{"head_dim": 64, "qk_norm": true, "attn_scale": 0.185, "tie_embeddings": true, "optimizer": "adamw"}
MLP neurons of a small language model. Each row is named by its layer, matrix (up: input weights) and neuron, and shows model dimensions 64-191. Each number is 500 + 40 x the weight over its row's rms, rounded and kept within 0 to 999. Numbers have three digits each.
Before each neuron's rows, "fires in" lists the words (lower case) most often at its 100 highest values on Wikipedia text that the model never trained on.

fires in: "the", "of", "non", "council", "midfielder", "main"
L2.up608:425475517517506524519452510531561522515519468497545479487488499508487454486523462527523516562539501486520486468521505500477451448449564502535463485519500418484519531491540469551500524465479495435555455446547497483475483450533513479466494548545503507495514524507525435546540516513450538550485473421424483444453459558503591377474492510472459588636466522444549511481521518530443553498501

fires in: "august", "september", "october", "november"
L2.up509:453528447489518507504532489541515496522484467486521504491507505560521458455489489456435473486476480526560460542456501529506479476498573415482505556501515452458471479539515467553480462559491490554507458570508496510484499462482552523499559456522506533470460500495535459515475534546430568523557542557511499558475504469466547487532479497497499491525466542442468503437481418477508513575417

fires in: "with", "without", "given", "ve", "when"
L4.up957:472448492482451512467576584506562533511502467532474497444493521558516483465527412498510483454461547503523558480519494494477463419529514547578487515563497449507566545511503561531538492599448493530535427522569505500487505468511527511506518445543497524464484492529505485492519581517490562433495489510473526498487484452571579547498503468469464566449454503471516526514519492531444538476508

fires in: "her", "she", "to", "details", "it"
L6.up884:536541553533462572535539585531534573467485522543564457504474499466469508423492481474535574457478544512563466528478447481439493544531491518515474561451437494522488454537518456555518534507511516508593529494460480468446595454497481502549513569435546520497548471499486431507532462506512494427524511479460500507476534443504538419501553536496587491521556504582418441567505493507429517500447

fires in: "national", "s", "of", "united", "american", "bronze"
L2.up540:487546550500532547489527529495521446514475494476567430497527495528477497460501470457552506476615487461588472587569416522515549481536531427490500486504449474472431548461500450547433501425424521529535470447526550437458544441482541500487519537562540515454427546487551404544540396470474492554450465524481498466434509542529518427538563570526502544442476440458470510493500568512507513484438

fires in: "during", "after", "began", "joined", "started"
L4.up821:506508505503440552542529498471522416477525495531501491517541542451539471467494430553363518446533469565519485413467486481457439532526530505518480542546410465508551516488499541489441495569561507485491466514451472429530523467453409471561546473541519519524511531472442486470470534523459563463445521495459539512413489509514582415514489512517442494475535487472452468529561477468521524502446

fires in: "as", "considered"
L6.up956:468524464530448514521450559519588469548446565462502526543479585533548501504564559493497493496484500458534463518547526461479458500502548450467442493521522506478420424424498508503518488510524522471506419514514509494491500505464491498507561497440498510423475489431545481467557481443489518515529428521515572509555498490505465479484503552553502469460512504494454528505545530533522566543419

fires in: "an", "either", "another", "each", "part"
L6.up38:422507489524527577497542496481471529490504443488511462506458548560534479455509515516555539436475474546524504494523538501414494423511484483512501482590497513496406518516493520582462518496506489462534429493550510488497455544489461481456527496462477549533541521426561488461597346533455546466480530518465454498519497543477501494554481500466523548520511547518464500539582514418430520555457

fires in: "is", "was", "served", "it"
L2.up941:454546591438439503543504466533470400538468431589443526459539568458514453457493505434492486452515437578495455522466462490444509534548431533474499527474474432480548474596537566545536522503477565484458465559511477461492522535500486480492475551430532504553517499433476512532487405512481482436461544512469550506516469506509537514551551432498447573448487478554500474505500547584513490501509

fires in: "of", "in", "for"
L6.up258:425498537524527552550503472540559424559479523536510412472539507525473511467525489490496526532549509454523513497479520534475527425517506468494513523483511521450473436516492546489531506540491507456558470440567474471403513512487484507449555495485543452522494562493503520491521481513459516512494520449549562551480550506472614463544449470463456499462497534516478533512540559456457570571490

fires in: "on", "of", "girl", "thoracefasciella", "lieutenant"
L4.up415:464619457505518530572510494515512511557510530459455454534519501422526496494462570502520601478489482491583486494503512528515483515484537492524435502482503443498543460538531498486538445533523491457532487431518534444407465493513402496524509551486556528529452496487471465548550438478495511418535419434536461524461467506527463566428524558533517485424522508495554517600532431471508565477462

fires in: "began", "was", "made", "were", "are"
L4.up513:544534460479468552414466443546462525445574401477483500465548501521458436475508528482545515409517451537528493450520450544483447512517574546467476577513478471462467495565516554551566537556483487462497522435553447479509455436536561480471496491515497549466526503449510467495504519495455518393433522524521512514485504485533516468512446561559445446436476540488521524525585523486479557552516

fires in: "national", "youth", "local", "nationality", "s"
L2.up8:520518525469515547529503486495496496529447435517548437467489569614499485522549476451491580469494522542532485512536467580412515479577514472481483484468473514500574490483502495518520572525409539531495489466514519463477512484515442550483604486458555520493531579481503363507550507584466496477488519473434527412540500559464459498511533478385500587521538491599496543535457444493537541510483

fires in: "their", "its", "whose"
L2.up873:515501490522518547456452443476482510501496428491512491498443557543521503436536505433471528462496543537495474532505504506520556486521497460557505511514416550475555548470567581551477547492439511481569428493516481444502542496531544500494527515471568498467463511488515489531502567522465501434487521485434450564424517489555530444470466486530567562502531508476526539567526413500531466502475

fires in: "two", "both", "four", "various", "several", "three"
L2.up115:507501509478567566500550522463529499531494498572445436475531493562486473499494548435554448529507516518506485535528450509473559455506525467487497510554485515523463540448489501511538547529475546457547481501509449465519527550466468527577486567527505524492503526535525459549457424502486519446462482513504517478433549503504518424563553436516544558537523529510497518509490484563460586470456

fires in: "established", "austria", "magazine", "atlas", "nigeria", "alexander"
L2.up606:493527528518508540498435536568561531512535447518535480534531524476532525466495456465520449495485462532557471511506511546490473432519488435548483525522495498525479512424497482506421467465460543479528501430504406483501481484463534544560493541489542528509467596508493485515497510545518528532469540531485515598486550470519497512505480480446508558482485463482462567528606515589435529518476

fires in: "of", "san", "in", "southern", "near", "nearby"
L2.up675:488529446470518529559489458490501459443495521487470502496453499523507456450469520511594493510503498466489511541487464492497411521485546360479494553530488509497451554469517473498440567579504530474531418506526474436513510482514459513449471503511562524505481515568567523523469493518518481445468507482466395516529556485566494563500457506472450495599494526419497517547562475507500540484444

fires in: "in", "of", "appointed", "from", "by"
L4.up601:509493542480472539471505516504510399525463494523432498488506472475553471441556498466535554490523498543493496496530498462492537513514430506499451526526431472525454507538544503564459534494561502432500518421505429426482523505471480428495526471468520503475484506441529452549516456479465554510444512520415492492535494571497579541484479522545567530494444456488518454518540470514505571455469

fires in: "of", "s"
L2.up397:447485633523580492585528536464500541523502475515477444534476475468562447453504495455482520519560527568567531526493481511485448569555519481525403509548394478511463481490528443547528450491531529444526529461576519462482496477479444499559497470514532481420509532453557491554469486463431556527468511543442544479443502459496553462519543507524496495511510523389479477507479522468442535484468

fires in: "as", "include", "including", "of", "portrait", "between"
L6.up107:505554492510497624565473494480530479506498444491498441519467555555538532526600521478450516517525441480504479514514478497473427402514479443481457517514495495528518483514534527535455477470495514561517536461532404501503484522491524521481565495537573474432516513485533419486506529476495429478503471441509536471520512440610504485562452469488530502483458504444484481445523554456547543519470

fires in: "of", "such", "both", "different", "career", "by"
L4.up504:511472541537477492484543564497572433515509473557486486487520579506479471475527518515511473519552507500537474476528485499503511453483500584503494551500468432506457454553474479555470578505449479442533406506543507472498475474444468494523609454489552496508439523482514505488505553490461555466443525576515494486445529479510577507577571450565445513486476494463412474536503497497469582553562

fires in: "as", "of", "with", "included"
L4.up258:489481514522412471470548493534562497539475543492522463444400521517500480532543480429488519492498473608514520491501518480478490432524520459547513454524521439474498499453489517526530505478523511525532474508530473468430508505492416582482576516520488509485478525462566407531506434519489552478536487521480556544508520533520595468458515495463551491508560512462456536507478504497483536496467

fires in: "during", "at", "off", "after", "in"
L2.up928:495523437494504565513530461519514412553551496476526452446506508510468465515476553495461557455506495542470533459508490469428442480543497484543503528617409470501451501512483489517488454582525510436466427507469514401434540449456460437509478497515483536487470524504534499482425541522445541487453468522422524567497502431530504536538455548492535490462478531433370500448601475433499577518471

fires in: "of", "from", "upon", "download", "countermeasure"
L4.up216:487548543562501563547423488457520413503467453468481407487496478529560460516501478504529505500531483500522526510507459481446500468544462467527431619493497493457515472490465496534551567497478471453578497481467500461481515499543497453438574465524548517491503567498528477493606491565468518527471464509509460520429458527547491467501485552499452476488580481517439513506508438453481562435498

fires in: "to", "the", "took"
L7.up17:473477508572463531540526465496500459540440447507523453532501503519497446463516507420449544445501456469493499523531502511573453517518490529489460494519518487535521512538493525472544494436518463561550428438516493471548497505519511494480450527518550489472502449521409524430598445538544505525478447415539539482484499445488515514516575485535533472518521500576514450545505516543419511524525

fires in: "was", "is"
L6.up93:490551514508556574479493492491536459528514479528453470448513507498473477460482422494503558517591466521532466544503442576440495542512482514515430541475423452498516518510490495569433488604466510561492466479483490418534481462523513489508516480492551505510580547510498490539462537507519502515483518592418459431541490490536522527571572450448512561511500434494478523465586552590501523510504

fires in: "would", "could", "ended", "must", "came"
L2.up292:448448515524436538505473479524469493443435524478463442497502495478535417442495448470488505455498497547499507504465429493502554437509595535481486573458530458407549415565479487578474511553527520528491447502547464455418485475535526464513531519479591561531484535448484512494484470540481567471515525559462490582464475448546518495549437516514476492550528524570444569535505457486525497494573

fires in: "on", "england", "english", "brigade"
L4.up330:499557399503505510524511437484457478525467546511460440506391541534443517453534516448497575517541535520522461512493503520513437490469494453507429525512498572508500520516503529505585591514501498483563430432486478499569545518492421457523527543520527491512396500474489535496618548503421485530505517510475496518505521465508494491507526540504498476439501483477540475519493511442453528500481

fires in: "would", "can", "they", "could", "did", "it"
L6.up306:533493493477461547488510530502477500470454512590464520561490553453504468424558475465444518389530402523505556529459476539463441513507551499545421530475458504530530488472505586459539525543576584513495499383523473457454507508547532512503462442483517496524437513466538501451485423539539501465428477515535563507505495532493536493556492459496431554481488461506493488574502513562446481521535

fires in: "in", "after", "with"
L2.up252:505482521501433506573535523477475466491520522521380475523489475476496459428606470447503513481500506507510559506474455494443499459518422444493457458499501506511476495443501562516529504571468495476562498458468510466527573455504425446536535431498539496433537504468527512538527498487505501504471498541470515450543490544480553500503546506536556502517473419467482469518556504437415518503502

fires in: "and", "to", "by", "of"
L6.up341:493512543566531528522502513506565424477495506519567471458568523527505507476543515485482450485497500466543483540540482477507506431524500507487509448543483508486564445485506495559493477534488492483553484400543463468483476471455478523467529441498505471489506543520473501552458473493456487500487502602498560498509497480528465463558553450474536530426511469525537502508479487533502506574513

fires in: "is", "issues"
L4.up690:473510543490418556479556508574475522496484429529470487512491482537567461501544499422557529521519540547500498474446468451453529452502573484503510488507386403500567506439463529542474528536494539519475489473521468510489483420524519487443514470491573522470502541486523503515527459469512418509487478557418574491530454522556532568503469478468448508528446528451515481490491458507452515526489

fires in: "and", "omega"
L7.up243:478529496465581483517566497533440525494482533479487410557459531458478472510515492494553527535546461506479467546532538561508499621556472465471494505550505479503507512441485585537509528451504504551527538431467505468468463539486483478501490513496569497526497570506527482517560374459452482552506415503436482484420434466538501484501496518479596455533523495512490460571503542510458512492591

fires in: "there", "can", "will", "must", "most", "may"
L7.up533:477426437451449596515488527550508535499440465493505532498518541503619489411521415459473520451496530498470521494529506483538476466489547494478470524531565513495489497422473584568529561502508547511539428497440499524532510487556461534526513522547530544511534507446499514525500396504577507468531533453522555509495513464476496463418480456539477490513404436509548489532485492499505486510527

fires in: "by", "of", "van", "to"
L4.up419:454520514504492457471505522538559493515546451511444515466487514554471464464554558536507543454526456575489526481495489537570530470443532544518399521500516485417507503511465555561519494500487474451570480451532434440543528437465514518523511415489547514501426578415510459475444522521449563564440470472506475542554469495542448452491494505550522484435465494496468564466548523525562494461513

fires in: "a", "his", "s", "awards", "their"
L4.up938:511507480481532475515484446466508586570402543513484529535495578594520500439511502475468591433489518523507470558509502578467515520528504459515482454542424452499471579493481528507524523543537583485538484486531451451485554519513490497508505498463525508462439496455616482527609487509444497483513497497445470465474493519529464490583510526431454522530523473495510592545560478513468464496521

fires in: "to", "would", "not"
L6.up179:465530474559530515532490495546501448481499514473476388532565478555521452436506493510481462463596487464489478466524396511488447443494516439476490487574523475455479471550492491537564504522466543543527533386500482454474430499545513555503474564453522502491476471512551561511565500527474506466532518503449492476534515540542521423561526458472501462443503527526545474484546472487476456458513

fires in: "of", "regiment", "olympic", "municipal", "municipality"
L2.up139:446481506462486456568496507473542459515504546496473440483518505540480484507562499538503532508522447442531478581495524481475496565449468446528494554474478493480549517473484580460499496523481543487588472387521484495498444523561391565475527527514521491472438567456557431480543451490487499565476479496444492443501514511515548472485436511437493519541488474500474528473548506452467521513470

fires in: "during", "members", "described", "human"
L4.up901:476538485502425545485532537527541499432425534533457396552470577479505486484527524422407576563518495477535480488570489512527468506484556516578452487575511526514453506485550521620460609469520544460483473520453488427460470406481547484520526467445538517533457464438437452436495527500500527461435547487441463487465502568560523441530468529512495470488530474529372508556601465525440507532527

fires in: "a", "after"
L4.up166:460461484529484488534457500441478474596596456502449530503511503472523484449522477487471525505500494555479408521549465542400508473531535481511485529528468522504534483519556479505507524468467545515554508476558530451534475467559412384544478534456478518478484484455587499505522439463509514468468506422479507478510435508499561507454544452516482544506506491558480542575541495399559499546520

fires in: "is", "had", "born", "was", "led"
L6.up52:479524466477493512530519466470487560559559515535470511501458503476500547471491439378471536461556510577456544522543447618516532505548537491478473534491453418550495542493488557553465484472530553536475498483533515469509547462503467517518451432484496519530462533420520492561467500483523520570485490489404466503439529483543424535454473531547499550510523580481480562524594511487459469489514

fires in: "had", "were", "total", "subsequent", "with"
L4.up638:475500495495422510578417524488493533482528522494487519426514498500496529481547419497450526510518522539550500496495465574471490494457517486526460549534516514493558446501488528557594506560450488531570429502512505484469527411520493505501501451550493500523467493425543513510503499542524498533574549548493494495422475520546438522514527495465517537527465522519478552539489448578533569534481

fires in: "france", "england", "chinese", "english", "china", "japanese"
L2.up733:555557444468530585569542510419456499517546599558493517486503540498493521594560516489489513503480407504503481556509430521452504461562486425494472512541483422538512439519537492479500473495517593582462482454471502482495619499558408486573487464485517525503408474507436480547533506568513465576507457547429490422504501521555465498486499516440536505529571500501492496458530454526481534497456

fires in: "one", "four", "two", "three", "six", "tenure"
L6.up874:507530554521556555562519529517490531600526497507497483455538556512512493473528470537509521479530485462554429578452446546441521523466505482564466578521516362494536496515509535515535512544415559475460409543457517537470503569556474472500570470540564503501498530474552424500575497508510509485501545503426502547493532467539583444593535403422481520520470453505487552452494457495509510520464

fires in: "an", "in", "oz", "any", "another"
L7.up149:536511522481506527528463521536570524503468512482473497505569543534500462501598437522530540535551415529504446510505483491490455489523475515514452591497515522447572464508516469557459511515475498464463481457513400500450524464564466472480489458549521507486473551503536510459547532479502546491476516577476458490475483515558482505521429478498544567451486495500521551493516455458454622524382

fires in: "by", "with", "on", "n"
L2.up554:469512460570490505585585526441523481467489468420453460492454505496491491458509568506444527495557546534499552491488489531446484477522526484490473559497463492493514529479478601566528494566565483510478487433541523472490524462477486471603484586521475488516450542451520465497521497503366573504486465494454490459510526555511531498479511540546463582435464498509552495495495537508453475525466

fires in: "an", "any", "another"
L7.up504:482560481584607535496477545530506538541458464504492462532551486502505517532526498491430557512498437522471428512457441475504508481538527460522498492513543449465449518448522507526531492417500540471526453441504417444439514485533435434517592493537502537518492532536534510516555500541453558468452529488451477481504432460533482486490464434486527482409463536511498544424563478463483542554485

fires in: "up", "out", "worked", "upon", "outside", "working"
L2.up264:513529480508474492509487416512532458499455469483495566468510537535487414454487573449449534525562504503459529471480557467409444527531508499507475522485508490486505532520474526470497509621515542453525443464489358462489490495447538519443470488491513550465557465457527546508533490515460505429541525524466456521536490459511477529504386533424522520521454427489472528487584443510522502503493

fires in: "as", "or", "for", "now", "if"
L4.up768:478578550504517526565498478549508452554476494529471429544513500542446571447540507547505479402480477541531469475536480499451474442439461481487400560530503540484475532491519567519473404502472484490566499506567479445438443460474530501454536483496544490504503557452512541467488475528451591520471506472493594509424515466493477433529476460549486518551354544546513508511468487545514488513424

fires in: "an", "another", "any"
L6.up375:530495507452532497519461501490509484452445528477468479504546557520486476468514405490481568402526518542482502545543508486466533447552477473460485489524518439478458455484491589501486505487481482473582486488509503502494534554495452496553561455524462535508489566480537495527482448594479461456522479547399466509555417485450524446496526491495521517457501455610534522560524510499469538534509

fires in: "of", "in", "institute", "year", "festival", "contest"
L2.up864:504453476484489552551459553500592453558445576547500455525491473506481544462446457513549490509537548520553471494528483499442477527494500508527429539573468506515465543446457477462475522517554537465529483520557482514524502435468442424510508481447468509431440502527522552583555516449457503501456551494467563460447519395506490519510500452483442522552413529498465462507528494518469541600446

fires in: "a", "under"
L6.up573:528482445589490523535528495453572417548476491507482518520504504491508530466497554509442576475501536462517495488479481539445513536552506535456444479504454546447490477562503551537536435492565514478506531508545475470485468497491428453459491556489502496524474594511458484422522414415460518538445538495498554472536483520539575400458531495503493509472523577511484481527522493543480453559543

fires in: "would", "can", "may", "could", "should"
L4.up292:445476477526443549524589535514525450492460410458572471512463586512492490420536440452452518468611556560577533451526449514480525515572512509565439484559429546477493478499525502588454537486460532450519512454554469476535537501490489436512490541463540515473518563446499510514516500500507471522464498560451561467540504489518531465480402541523465591511500456523484448527484521502475530520564

fires in: "as"
L6.up621:525547489473475526442473525499502506562472497501479524472472562529485542522564462460525565542554472501485506524565440520478478554522549403512472544533417439490468499371511474476499460441481535492502537532491532512534536456486525545495550516525484556428514529501517457508526432440483518527502410456451489497492502449447518512513442424515522519476492491467467573495495457550555585535404

fires in: "was", "is", "being"
L4.up384:485605510544483546529525487471488504549501462513459492487446544531501480420551509475541558419588492508436499500466436541462460526562518464491520561550412547467516514501499521508474463533529539538496457492524472482521522450571515500511488475498492506534503472438545474547569393526448551485446481470449502508497532480544546539545439490464511600500508481476454572574540413501476488568555

fires in: "year", "some", "many", "yard"
L2.up808:507504516481600570434498527514520492575532455514520514472475540520466500444515539486537500526519446536552486512551435505498533556453512470534437478563475491492441466469500553503485559585478560476515378500568484466422464470472500468495478533485535506464479483513476467526508483503520529369447486494478498536417526522493487443521510413475536551510525563495507553541493494503481605487439

fires in: "in", "is", "to", "are", "its"
L6.up191:477478537512484511520482494518472532513561467535562499467514561559505399426522467473407518439535577521481570469557473501505457446534504516566449545480450477467533512451461558535474476572494562418556462436515479471454477463497494540438532437471557466431497517438519512507557478469455598480486518555472594521521551508508529531537518483549530483509552460462446551534550507566434546556469

fires in: "of", "video", "certain", "on", "small"
L2.up318:487553467527534539535540477503513510530501489479475451481514485502541486569497536491546474553536550478530504497578518497522495534504545410496365520574519507505549509479464544474509543449596526463522506480495441474502558477443526490493511514480511522559416582554525493510514456474464535510448375419497497512463568515510507456500557470504594533557508494548515494520465500546444535517480

fires in: "of", "help", "and", "letters"
L4.up45:551491507521496530551511488538561512526515535475443460597465542506520491486562522527526535489547524474500508487522484507386538524582468444472435489462513491471467558437566560556449469499465506476514533434552450425531510509469485462439523460526501500497527566374528489478527517489535453570433497507533511572459491497563527495494426481441433510486518512525463525559546473510519577537516

fires in: "an", "medal", "another", "soviet", "married"
L4.up994:452499466468458486540458462534553483504398480470521454528481508501487410453511460478467588509492436525443473520563434496513515545534520463480441525460456438492530495499439537493474570500462508529500433503525472523446573486457424452469575469495522514500527570545485495452493467436473511474437488605410510470479445499515448508553533509441491560445510538498463480433577510530512571590472